python train.py --n_layer=21 --d_model=192 --n_head=3 --n_kv_head=1 --head_dim=64 --d_mlp=384 --vocab_size=2048 --activation="swiglu" --norm="rmsnorm" --norm_place="pre" --norm_eps=1e-05 --positions="rope" --rope_base=3460.0 --rope_fraction=1.0 --qk_norm=false --attn_scale=0.125 --bias="qkv" --tie_embeddings=true --parallel_block=false --init="normal" --init_std_qkv=0.0766 --init_std_o=0.0 --init_std_up=0.0766 --init_std_down=0.0 --optimizer="adamw" --lr=0.00131 --beta1=0.95 --beta2=0.99 --weight_decay=0.044 --lr_head=0.00743 --grad_clip=2.0 --warmup_steps=313 --schedule="cos" --final_lr_fraction=0.0 --batch_tokens=[16384, 32768, 49152] --seq_len=384 --doc_mask=true --train_tokens=363300000 --steps=12038 --dataset="wikipedia_en"
MLP neurons of a small language model. Each row is named by its layer, matrix (gate and up: input weights; down: output weights) and neuron, and shows model dimensions 64-191. Each number is 128 + 32 x the weight over its row's rms, rounded and kept within 0 to 255. Numbers have three digits each. A neuron's up and down rows have the sign that makes its largest values positive.
After each neuron's rows, "fires on" lists the tokens most often at its 100 highest values on Wikipedia text that the model never trained on.

L8.gate162:123080163173130098088145108172151132148151099166052139124170149197119083123127117081132123108057121133059143119170116142138098113127142150087113160129063117127172105115099152130179110138172125091107125146088134146149093161169140190099121144135136065145125113063048125056146116145105115105139180125144149091115135113176049140133157083125162149151174125137166078163124096110163148156099
L8.up162:137155097116087187032098188173123078109117128151068116097145186157144126163172090090186121174158113104141146147095165074146156149105142161125147145144124165130097093072087143145105049126137089105109173105164069100110054126154139110109104171177133084138110121142145086126092099098160079130159166116106058144096095101127142157197149153141145136149169147092112110125138093104154123118109
L8.down162:075120161088124124115102135118143144103159072072156153175143070079118192169188119174087171125085135146105141120131160069127159139101122141148178129084142083128172164142114161073129182124172159075164097118123149122109153130083121159109132090089085115079163093134138090130106118139129098124151080112100120198150097136093166146094069089091142123172104152031179094089147117098125084142189
fires on: "ate", "led", "ling", "rate", "ctor"

L13.gate135:161167145150118124143120131085103206095148114134127118042140098128088181140152039092097088096122140125131129086093146151045093126162094111126128100116125176139107136135146166113138086126108130152091077115165108140162121088100148139118091106109139125161108170170060141116142094126166145156130166159124100125104134123175110144144196107118127177162179104135154078108054103146114127164131
L13.up135:131101091090074097157049122096167106154140083107133111099133196098109132144181089155203139157112161142120118095199148111147109113148063160063083148178176113080155102103132130092104107110135067133117136111125122104087195127154151177124143070076076153132094132158103108163101152080066128102120132149105111100127142157163121155094121103082165192078119154136121116120122091162124086162134
L13.down135:083157110046031115117140074133162155137074085137098179126131100115102113153116072135155123112143154125122086160114148153196130111120118127161102157077122164151135142094150095062122130170155104104141134131111122122154087158173150119123132114102098135089082163157069091110140140087134113138118170118110114109126103176176156102058089143137176156110129182126098128077107103100145178088127
fires on: "ne", " A", " Ne", "fe", "e"

L2.gate319:089153192181156116136093165106151145085166046171091167161095121186113099133181137123095161080079098149126136113123121171084146095120135110167069123137180131110158097132120188138147103187082148200157111149142093113113148090135196104081136145172138126142099178137046126119094149155143113129141185129131181149123176096143101151142148168081135085181084107171129112140174109106145164137135
L2.up319:104086095136136160127153116157171106110108147147147153137192111073115134108151185178108058152088168124109136069126090059141161123201035138102153152079149141128109175057112178134106101108115067123117140123133165152131145110210181128150159150150176157097139154154154104097098141130118188155108145139106141099153164133146127102092090058088112183126181137127146097090107105122155182132132
L2.down319:101127096121101111145172086122200086150159120116156091128171074079126160163131136104127077128137138178161119115147118091141117133153093123074162137082117103103168102111131098131151195150112089153124138099144141129105145113179156170086170111094122106102117160086120114095146172163149154243071147115102083137148092109145207085117105104112110210119133143120092107091062182139115157161101
fires on: "N"

L4.gate9:117125118132110074116092166160121129127156145096116161131138110098042056138128096153073127111099113081097086133154136143113107112096150156101166158159176148108116126111092116169173103074162107155128054204119115137156112189111141133132181166159036130162112136132086128113141083140157074126101177170122157165129125095120121216203143109103177104140091167119120156141085154164087134190129
L4.up9:105134097078116140164153104136138176144138139122127141137148146123162135136131088116103070153149134127125085023099127050108114098136083167067126180117132186132133145095037154148139128036165087123097052107152104106122081088150083124148122112144120110142125146137082152141140102158162115178036103119073122081152082149122104163102145081098097138109130144140132115151102178134139099178069
L4.down9:110123145150081052146119130098082089111136091086069123199127124080118146102133108144160114156114156138129082133109150066133147103136145142180142172165136155076099122120119120131199134121157103184153150131217113157140064097137103126136135103149145111134153163186062136088154080154134120173013145148179146164155129141152143136128187132107183115168114157164098145133153172103124119121149
fires on: "\""

L12.gate258:177200111073189114133119119146194109122115105100083093151177162115133096184124127149138098155137079123150146088108172111041123152173173135103129160134128122142131089151090155097113136191116099150160165104105106143159108134143143112127146152134220127137180140159123124114099060112135124110109087092174151126124168187143128138149124088130136178111114067091162070093110175162104146093067
L12.up258:156136114110139135082099121109162128169123140123049123128122141150163177083140139111105091202154159150173125124082125064132088155136139169118139141118115130109124119147189106097156160105166117137147115089123149109132199165103148138108156096179148146121061148105166129135109070138172149115184119154079127098171167163082136123133111108108108096147142107113167104063094099119105168195154
L12.down258:106112155092053128127089086072140154164158059131121090134135145079130157129148100048169148094124125191068121093136118118131087144119082081133162162145074144129176127118103161149077145149173109093111120047172152132121123158122095105162048089062095100143109156114115163090163157107117169166101126152117114147138139107113028128126126114152128141135130108087161117174103121161121092130121
fires on: "u", "ve", "ce", "re", "ar", "ure"

L4.gate324:073120124104095086139083093141121110141146087113082114111150047113097132176142142179116154167068129107100116161114151163132091103115104114129146096140129120103129126107096153166144112144206131108098135136149091142134150102164077087152149124165078128120110121176100139172159063145104152146082114170098134112136095156077088203154136075076152118107120132154137188142134161156167107171142
L4.up324:065148104148113124159105143146142141123178103172102110122161138164075163106129122125037172174141192157099141110072102038132103112103126102085105112105146175149084060113092145174172120109139091153141085194141122110151163120182111132134105136084127035080078162153153112109164108200164118142062129126140123091124109161118161116135175119102114063114091180142116161132161138138116130152112
L4.down324:086134165115096108195126103091132137154136107065059120126108123090104125108137118157095144055104130113124099110129138123101122100171136142136117114131133115177131146107085107123176102132162089155142160135162142180130161062092151108191144093166110101177147136204113181091141082175139142125108139207148108162107152093097099142154154127060148118116093105165089116144120163098103123093086
fires on: " \"", "\""

L5.gate14:109165196209100131141122132184151127106148092162194128105099156140092099104124123134075142130053149149129114081089118108128143149142143143050105143109185129081108142158164121072148108104169122137087106147162129167124132083114073135093068162125157153108214088121066158130113108176082097154120111095097109141127119188133123087095103112141160156092101102191163111104094078072173153124108
L5.up14:112184153066137122152142164110146108160124141092153136167121102085120123103175150106133052092095163169112090102176081135088081132130128129097119107135098086151127138122104167079151101130089201207133167208105166114060104116162135130108152105135127125132124185155142111162118130080173127165063123137067156125096138095138144090088115102118146122156138101159149117097128161154133121091056
L5.down14:073110092163118092106152180136148104162148094110132135130075112087122072120168165084096169072131155164116136104184114167145097123133111160089196107122151159067175163110119131136083088145146084202146129130166124106127126169169137151128132093100126124163083145078154086080125171145093106190082149076141080093114159114140147106110097116062094134117134132147114135081051206145160147142117
fires on: "N"

L12.gate155:141196114077143137127139128155180150126166121099039090098142111177159126142168202108170129152090090112087083100149133153123150177182151199164119149130117109129100142107132176138103158170079141125094104115122112088096128183125117125138096174119118128135134127124163129137164117079160122112163125151187116123117141121104159129129170059098164194151139100120132073202112148117086106158122
L12.up155:111114084133129146104116081146112107118164125117104134116094128120135156064099165130177167182138170126113102149073102112135085108165173140160125120155132110150060156136126096090120110141201120102101135048127106126105214099112132126130145115139128188167073143110139050105121142133163106114204152139124121133122115146095170155082141172162058125105148105155117130100064152136117117075098
L12.down155:176117121191152114168162162129158062085140096118140145072124101106158142148105133112098091136059145109126100121114153200153119148097159139169126141112092147097076131068128147078076091088129109068165126079135121139092142128148161135127155119120188104112104200128100124107047169183092080119147128163077127172119204096083172076090121163152161041106086156138139099143143130142140117140118
fires on: "ce", "te", "ve", "w", "y", " Te"

L7.gate141:131091114167110128084105120123160156116142050154098105068110178132148103088162179108127132136135099125155116154141108187062149146176106134103146088138138138084119102147134179111149146166099104133068136112162127027120145156075157133128150157071131104150098193083154130125146152132156116166181170109150122161146116100105162130167094094115051119157135072147195115143169092086157188157070
L7.up141:092084098134145094109108120131184133130088104147095147103083135122138073090199174155092073090107149140075123151159158175101137090090101160103116123119085079150097096150011151088131131161126149096099168174172081130097144095106151158129144158133173120082111195133085151145140161110106084143111131185095129137148102149123163105158084155099128150084161092163124135140134095089148120099139
L7.down141:108151164134093116104109121135193074117149116098157073125098138095141094143160136084143126162163165120172107139130095121156168110189142203166145109069075147078148164130122119137078103095143139172135164133186152167102123088127139123066163076103152101161094083061118160147113170182080098214083135088131089105086148067150163132089121136166128107089117142085114081104095146190153127130120
fires on: "D", "N", "د"

L15.gate57:134154120105132109124134070082118143103097078152089157110117090179177172125163114110073152107069104072187115104140123205135133090087130123078112120174096082155094136144115125114130085160075069155098107109140073173117166173145148142050149109109113140128175130146141171134130124115167194059101145121123141123044136144187169086096133084171127130115111109116125121116151170111100078066113
L15.up57:121143150073133098111133119144127113180145133106186144137065127141175116163114127177107125132156124054103108112122115108198186071174127120092104144111115157130087124135180053143157095108065089121145113151100142126128134135161146071170151103109093067103136064129120169160164119117122141107125116105060136083168178130163125150108121129055173098132147129124081112085152142128142193133093
L15.down57:127135090153070105104174167076130158144089124126119125191130157119136082107092190109123156155126169124126164062155103108065089185117164089163104164066082087105136138149130223128104092102151162143206140130086145137122099122195129098151138145175107098147099144119128155129137112081127129129163088132142158123105124114105067063114139119155049111118075141114164139118122156144166165127123
fires on: " of", " among", "ly", "mon", "ong"

L15.gate84:082164111128139153125116119157186125048094108149172097127137095143127126130097139140144102161113141102151170087116102147132117117121190135064119129156111107110191099102082097125077137156160138128180079094075163168111101135139130108097118189084140174115113187157138184106152116147132133126139118122147092100146168101097059143119116145173126146148122090058136126137101120108095136101171
L15.up84:152141137110083114127184068108115155116172236105140129129142137116122135149069122131220089138194151129139089123123145118123106145117151155104186103156134104168154165088159144135081076156175155141098112039079154156153148151155119137085112115092137097192075133152110108131166086104109174119105177095143144132153145129114078139174122172085148144138132162092126147164160114130099133113133
L15.down84:128138160134163100151144084093104116160153135158112055118089109064164127120111099158121157125167093134150073125135128171197078126083103104130169138201082143123120124081123183167160129094101141118080135098067155135125114109108157150137101153080114178205164090112173155125148184128159138134112126128170128106103138145100061133163129071124129115100129069139144123124106163112120105134126
fires on: "ve", "re", "way", "ce", "k", "U"

L14.gate225:091153133143142124096091124089153153035137144136095128155177097162081185123129093155130117124096147148099159152147174138142151133114158093097120140125142119112090101135154134111021160122130122101122091131080120116066105120132057143117139136116130183155095178133115098200090109107195111125206188060182105144100144104141101164107144133151152127134138129126137150195139148099108090154095
L14.up225:173139138080203149109117174082145034196116136157102151116143099127172163151076136060068139120077158112146094125098086108143132145104112167112164106182113123164177071042059139141121134147141117129141152171130140080123177104116161148070088114178112196172142164106195101095114144172109171131121153154129132120141149126147138151138085110072145120131148148086148086175099132141096080116089
L14.down225:120118149137103145156133194122105113187123135138105193110138111109128110092204109095117153138132112105117181057134109177064164132158125112144158118169113107179102142106161110149194114132141057113187093117094064112141162112105123149133171151100139075098191128162127088130118076136136140114114114166102121110152081104192091124055104133126178114152104114108157139119162098095159094119079
fires on: "l", "y", "s", "il", "ed", "n"

L3.gate133:096187146194136146145132152129123190095182162086117177105152111103152175095139127165079088164084137129149131096140093128114130170167077094089126113125190165148121099132124133132095088157124128171141146183129134140090160173146196209086141121183186159121162186141138097160099140085135170153100145101103102160097101157161137114101121093097125135116131144142161086147130127109064154148092
L3.up133:114132113097138150145129126144158066156154091120143132108121152118125119105204098110095113097128172154116087090171150164124134115146110069135115075056160094141123083108133188094147132133133163159122112142102077153066157068104142115063184132210125171162176204150109103121068158112160061169102136148182121073118133146118140127065111081135123103126158148136178095076065136141138156158145
L3.down133:103124056093103105117133130122213100080151142087166102091165162075096079136138092121094104072138160153135061115178157178148145094158055156115181141093146140082131115121142147096151108101148061113161087104198105106115102113145165171109157091109119145110135193123140078125145181158098102167073159131109049134154103144144176086096134089103119167117134143148122111083054142144147149155115
fires on: "N", " Na"

L12.gate330:142135163150109095101161123179098139058076098201174142156112110149131133100152109061096089093080128076089130137120200146156141117105122127165116122138151119173143147140094117187095138107121132139103106130112087141045080113107118140146141144067144178153130136083144088167122120112121092097109164087142126116109088137147064073140164134081107102179145121137121085136112146122131162108122
L12.up330:131094137106184147117100150138094108142081168154154175100092116104209141130111113139130174098131160140162122099161172117152112134096117069124113114123203133138115127120039105163127131161132124123100122153156183185078125103150106102109128157154178067112102106102087167059190162122154124112057108181141099173098098129119117110079109113164119124108130076102118102132179049175103087151064
L12.down330:092083114132122133124132074103137137168141133123121141098110098139102084171147135189084105147128145118115104104164153157089162127079156150111128157095094097179144095164094095123155113129140067137116122136092077080116163134169094142145123118125115098086090112110149128132151087183122102136121114169118051120144032134189158072153154152063096122078102173105116140000162165168160168166148
fires on: "il", " la", "la", "n", "er", "no"

L18.gate243:113162173120167161115116063124152140061145087110097195103114122141100164135168108145175095126143098199124152111148109167115151130103140151147116165166147099079133095110100124178113063136102135177077103121159092078090117124110097147070091134134133190088064142128103117153134105157127175087146147122058139120083114192132151143139132125188081139165138116095116083105155111128140102146190
L18.up243:166190101114117137104103134087096171114135100180106167113111180154129163142091148177144124144151175138067171125184094135195125123127146186118120093152111131166081152082067117105168065139140117123161133077104133133166183111052107193073138149122119118134122111084126140194068101077136153155115128171077122080142118170147148155160171161145152150164152122081128158128105132141086109099142
L18.down243:106083141091109119095119131136178089152151122172148151199185215133103168126106106084155119161124155073158144124128161110200140101181116115123192158138158214137182123178114145086080090113143138114149141075171087145143090157141099119112133125099075136115165168118145094095150149090153126139110159177167104110125167145149153084123134121089129140135100120116095148140095098130105160170093
fires on: "e", " P", "te", "|", " A"